Weights of a small transformer language model: 14 layers, 437M tokens.
MLP neurons of a small language model. Each row is named by its layer, matrix (up: input weights; down: output weights) and neuron, and shows model dimensions 16-111. Each number is 128 + 32 x the weight over its row's rms, rounded and kept within 0 to 255.
After each neuron's rows, "fires in" lists the words (lower case) most often at its 100 highest values on Wikipedia text that the model never trained on.

L10.up614 [ 76 157 137  66 127 183 106 149 145 129 158  99  91 138  77 127  91 159 148 136  93 136 133 131 126 131 133 109  96 119 120 226 116 108 163 108 154 111 102  83 103 153 127 155 101 109 102  62 118  93 113 112 203 191 125 170 164 147  78 149 118  66 201  96 145 109 109 132 102 135 144 108  92 171  95  38 103 136 163 140 173  58 121 157 120  89 162 153  92 148 101  98 145 127 126 100]
L10.down614 [129 120 122 128 138 101 143 115 144 144 109 149 183 186  81 102 152 103  88 146 107 145 198 111 113  81 142  99 121 157 190 116 171  91  69 131 143 143 104 166 167 123  87  75  63 158 106 110 134 145 135 118  87 127 130  76 144 121 140 159 165 119 166 175 100 115 108 123  80  87 135 140 127  61 118 134 118  91  88 155 147 118 142  72  84  17 147 177 130 124  88 132 143 132  98  81]
fires in: "is", "was", "telugu"

L2.up361 [ 73 112 116 108 138 171 104 132 182 176 138 128 132 114 131 100 156  89 110 136 157  93 155 145 102 133 140 110 118 116 129 129 103 154 102 129 153 130 143 124 155 100  99 113 125 129  77 121 133 151 102 204  99 105 159  50 114 124 148 179 131 121 144 121 176 157 116 118 140 200 159 115 145 218 197 143 124 126 165 124 111 100 105 155 124 131 144 196 112 109 158 144 148 117  85 116]
L2.down361 [122  94 128 107 118 169 117 139 112 125 173 142 130 125 110 154 123  75 136 127  41 144 111 114 149 108 121 120 141 116 131 132 140 125 135 159 129 144  86 102 103 141 103 127 131 128 116 132  97 117 134 124 151 142 123 200 127  92 129 147 113 133 134 134 131 124 136 125 132 106 130 129  88  38 164   0 156 119 119 125 155 128 133 138 108 132  84 114 140 144 129 128  97 124 118 119]
fires in: "vocals", "apps", "33", "won", "notes", "label"

L2.up673 [ 73 142  88  86 176 158  93 144  90 168 102 114 131  98 177 108 101 121 126 124  93  75 124  95 118 122 124 129 108  73  83 104 146 166 139  86 136 123 151 146 133 118 106  81 163 102 132 139 127 137 131 171 121 138 176 177 133 152 114 196 140 131 131 126 144  43  42 134 143 173 160  89  57 168 209 163 180 162 121 161  79 116 134 136 141 116  93 174 175 132 113 111 150 185 118  87]
L2.down673 [129  94 143 136 135 152 104 131 104 129 180 133 127 120 129 133 132  31 116 124 117  95 115 141 148 128 122 132 122 147 133 140 111 129 121 154 118 126  71 132 133 131 106 135 123 129 122 125 146 121 136 117 137 127 118 117 116  90 121 124 133 132 129 126 122 131 120 130 127 169 125 127 133  95 190   0 140 130 127 122 185 133 135 133 151 128 142 160 126 135 119 126 131 131 138 142]
fires in: "released", "edwards", "awards", "2014", "1964", "2004"

L7.up703 [140 107 156 109 136 156 132 129 137  92 124 129 128 211 175 171  79 137 208 196 193 181  54 136  85 115 154 124 105 122 165 137 135 111 162 110 146 146 113 172 130  98 126 109 103 138 121 136  77 139 112 103 226  55 129 142 132 115 152 140 134 142 119  71 129 121 128 109 172  63 120 151 103 156 153 134 106 133 142 106 132  99 137 149 129 107 155 150 147 114 103 111  77 113 141 157]
L7.down703 [147  80 153  52 110 135 142 158 151  82 137 178 149 125 114 115  94 154 126 103  30 143 137 105 160  38 103 137 113 144 112 145 154 162 138 148 160 156  77 175 117 168 166 140 130 147 127 119 128 133 167 109 147 138 164 116 109 123  88 138 162 154  74 102 125  96 111 200 140 105  85 144 103  96 175 108 106 148 176 115 184 131 119 135 109  58 120  97  86 139 123 156 187 162 142  97]
fires in: "born", "after", "since", "november", "bird"

L2.up343 [151 150 151 182 134 155 120 164 184 133 110 128 136 143 118  74 114 159 131 141  37 172 185 131 121 112 103 145 134 141 152 142 116 123 111  61 125 120 132 138 135 147 139 135 173  78 127 126 135 150 144 169  99 140 116 255 114  66  99 126 123  92 113 162 140 108 138 137  85 161 134 114 101 144 179 162 191 147  92 135  87 130 127 124 105 125  88 110 137 155  98 106 146 125 171 124]
L2.down343 [158 113 116 119 138  63 151 124 112 156  93 137 122 117 137 116 137  88 131 121 216  87 120 176 154  93 138 139 143  89 153 157 141 154 102 184 112 110 112 117 130 142 101 138 136 163 135 139 150 143 138 110 127 138 120   6 138 200 121  98 107 134 132 110 125 142 115 106 123  41 107 132 143 107 198  90  16 117  91 126 130 149  87 127 157 108 173 151 129 146 102 151 149 161 131 122]
fires in: "chicago", "pacific", "us", "boston", "covid", "miles"

L11.up456 [162 128 118 111 132 157 144 168 115 110  94 154 134 131 154 175 107 120 122 175 121 123 101 113 166 146  72 128 157 104 162 128 112  69 151 182 103 191 131 139 155 199  95 157  73 132  75  87 152 113  70 115 167 181 119 152 179 198  87 146 129 168 113 203 108  91 150  77 120 109 128 103  97 160 130 148 124 168 155  96 203 158 138 117 122 101 116 157 141  96 190  74 127 142  94 111]
L11.down456 [112 174 144 150  99 146 132  95 103 115 153 122  95  79 122 128  80 148 145  66  57 105 143 225  98 132 170 122 122  72  94 130 171 149 127 154 149  74  88 119 145 139 120 104  99 136 120 163  78 170 127 143  95 180 149 121 118  78 143 138  88 135  87 178 129 103 162 130 145 170 147  78 106 132 112 101 173 114  99 179 104 181 154 137 160 238  82  80 119 164 141 162 120  99 151 123]
fires in: "at", "over", "atomic", "west"

L2.up631 [ 68 170 124 102 122 181 106 102 111 187 123 149 134  81 172 150 127 142 159 125  57  84 137 106 124 130 126 135  74 111  83 105 116  89 143 110 119 128 179 105 109 132 117 113 136 120 111 144 112 128 121 157 109 141 137  92 120 122 128 154 147 121 146 102 132  74  40 118 127 201 137  95 112 172 218 122 170  92 148 158 165 101 124 147 156 116  85 190 168  98  89  71 163 146  75  89]
L2.down631 [129 117 102 127 130 154 127 123 119 138 157 115 149 112 124 126 112  50 129 107  78 108 110 162 133 151 137 139 119 141 121 118 128 125 131 118 132 131 113 125 130 117 108 137 126 144 124 133 148 146 123 119 126 130 134 139 133 144 152 135 111 147 127 129 124 136 125 137 112 152 130 127 148 128 172  15 131 126 126 121 202 124 143 138 147 134 116 128 121 101 127 129 137 121 139 129]
fires in: "37", "13", "children", "years", "men", "know"

L7.up23 [125 134 186 130 108 112 123  99 124 138  95 110 107 129 119 189 144 154 123 132 144 123  96 139  79 142 144  88  86  78 146 127 172 115 182 174 197 138 177 127 129 111 155  49 161 165 108 108 120 155 168 148 142  88 140 136 115 176 110 149 146  75  45  66  82 142  70 157 108  81 164 151 122  91 105  97  92 139 154 158 121 153 161 129 108  92  83 106 117  86 149  96 163 163 156 122]
L7.down23 [139  86 157 107  89 131 166 127  98  98 201  90 156 102  75 105  57 124 112 168 120 118 158 127 192  99 142 142 116  97 172 122  32 108 124  97 118 154 129 163 160 122 159 133 125  99 107 101 196  84 109 184  78 153 138 154 155  35 113 127 151 146  96 127  93 152 103 158 138 126 138 122 121 173 137 121 148 117 129  99 109 178  97  91  74 139 157 140 104 130 132  80 116 103  81 154]
fires in: "years", "year", "day", "april", "may", "them"

L10.up313 [ 60  89 102  82  87 137 166 157  99 104 168 174 130 148 134 163 111 158 138  76 128 112 104 130 180 131  79 152  73 103 139 135 155  99 139 102 138 140 200  70 118 130 102  95 140 123  97 147 134  99 133 136 135  94 144 133 102 164 100 160 134 151 171 194 138 121 141 165 162 142 148 100  96 140 152  86 168 151 129 124 114 101 123 156 106 121 143 139 124 119 157 156 118 175 145  97]
L10.down313 [157 104 166 128 133 102  89 117 157 115 126 152 128 108 124 131  91  79 108 163 138 119 131 114 106 169 140 128 168 111 112 137 148 169 109 135 187 105 124 143  90 112 167 106 144 153 116  89  92  99 102 165  88 102 186 148 182 142 163 101 128 201  74 107 121 123 107 129 116 109 128  86 141 143 118  81 126 152 154 129 128 164 132 115 148   0 118 107 125 139 139 104 108 107 116 129]
fires in: "later", "has", "is", "july", "and", "august"

L2.up545 [ 99 178 182 121 117 130  84 137 144 140 145 115  91  85 143 154 101 161 137 109  32  99 170 138 134 128 133 115 128 112 107  94 127 125 137 118 146 144 129  61 157 111 130 114 134  94 117 108 159 106  79 168 160 108 119  99 114 168 140 127  68 189 162 103 108  79  91 149 112  64 153 203  49 124  91 117 150 123 181 166  89 147 147 132  55 107 134 149 140 111 151 128 154 135 115 126]
L2.down545 [101  77 115 121 148 172 112 123 148  77  80 154 136 151 123 151 109  10 106 112 108 181 128 145 161 105 116 144 126 161 145 129  99 130 137  95 146 144  96 145 123 111  94 113 169 101 109 120 191 129 148  99  84 130 127 100 153 131 129 140 135 151 137 130 108 154 119 143 126 160 128 110 197 157 138 107 119 119 141  64 165 124  93 113  93  80 147 143 136 184 141 156 132 129 135 122]
fires in: "announced", "moved", "went", "came", "made"

L10.up64 [131 112 151 107 155 123 132 116 121 113 127 172 149 175  58 162 126 156 122 133 173  86  99 153 131 155 113 147 117  95  99 194  84 136 158  96 128 176 131  90 155 141  77 122 155 147 117 123 125 186 121 105 178  94  69  82 178 112 107 154 164 178 127 120  98 107 121  96 159 145 100 134 103 138 137 133 109 133 106 106 122 154 135 165  91 119 148 145  93 106 139  96  84 146 143 114]
L10.down64 [141 134 156 113 123  82  69 155 116 118 116 112 183 117 153  98 125 154 150  89 101 146 126 105 129  95 156 169 136 111  75  92 128 146 141  80 146 152 158  88 125 134 118 133 155  99 163 132  78  48 148 147 139 111  74 136 109 107 115 149 132 150 126  96 160 108 165  64 128 116 136 120 130 158 143 149 118 131  53 109  69  97 105  93 139 200  58 169 137 185  91 121 155 110 155 133]
fires in: "new", "no", "march", "becil", "july", "gobert"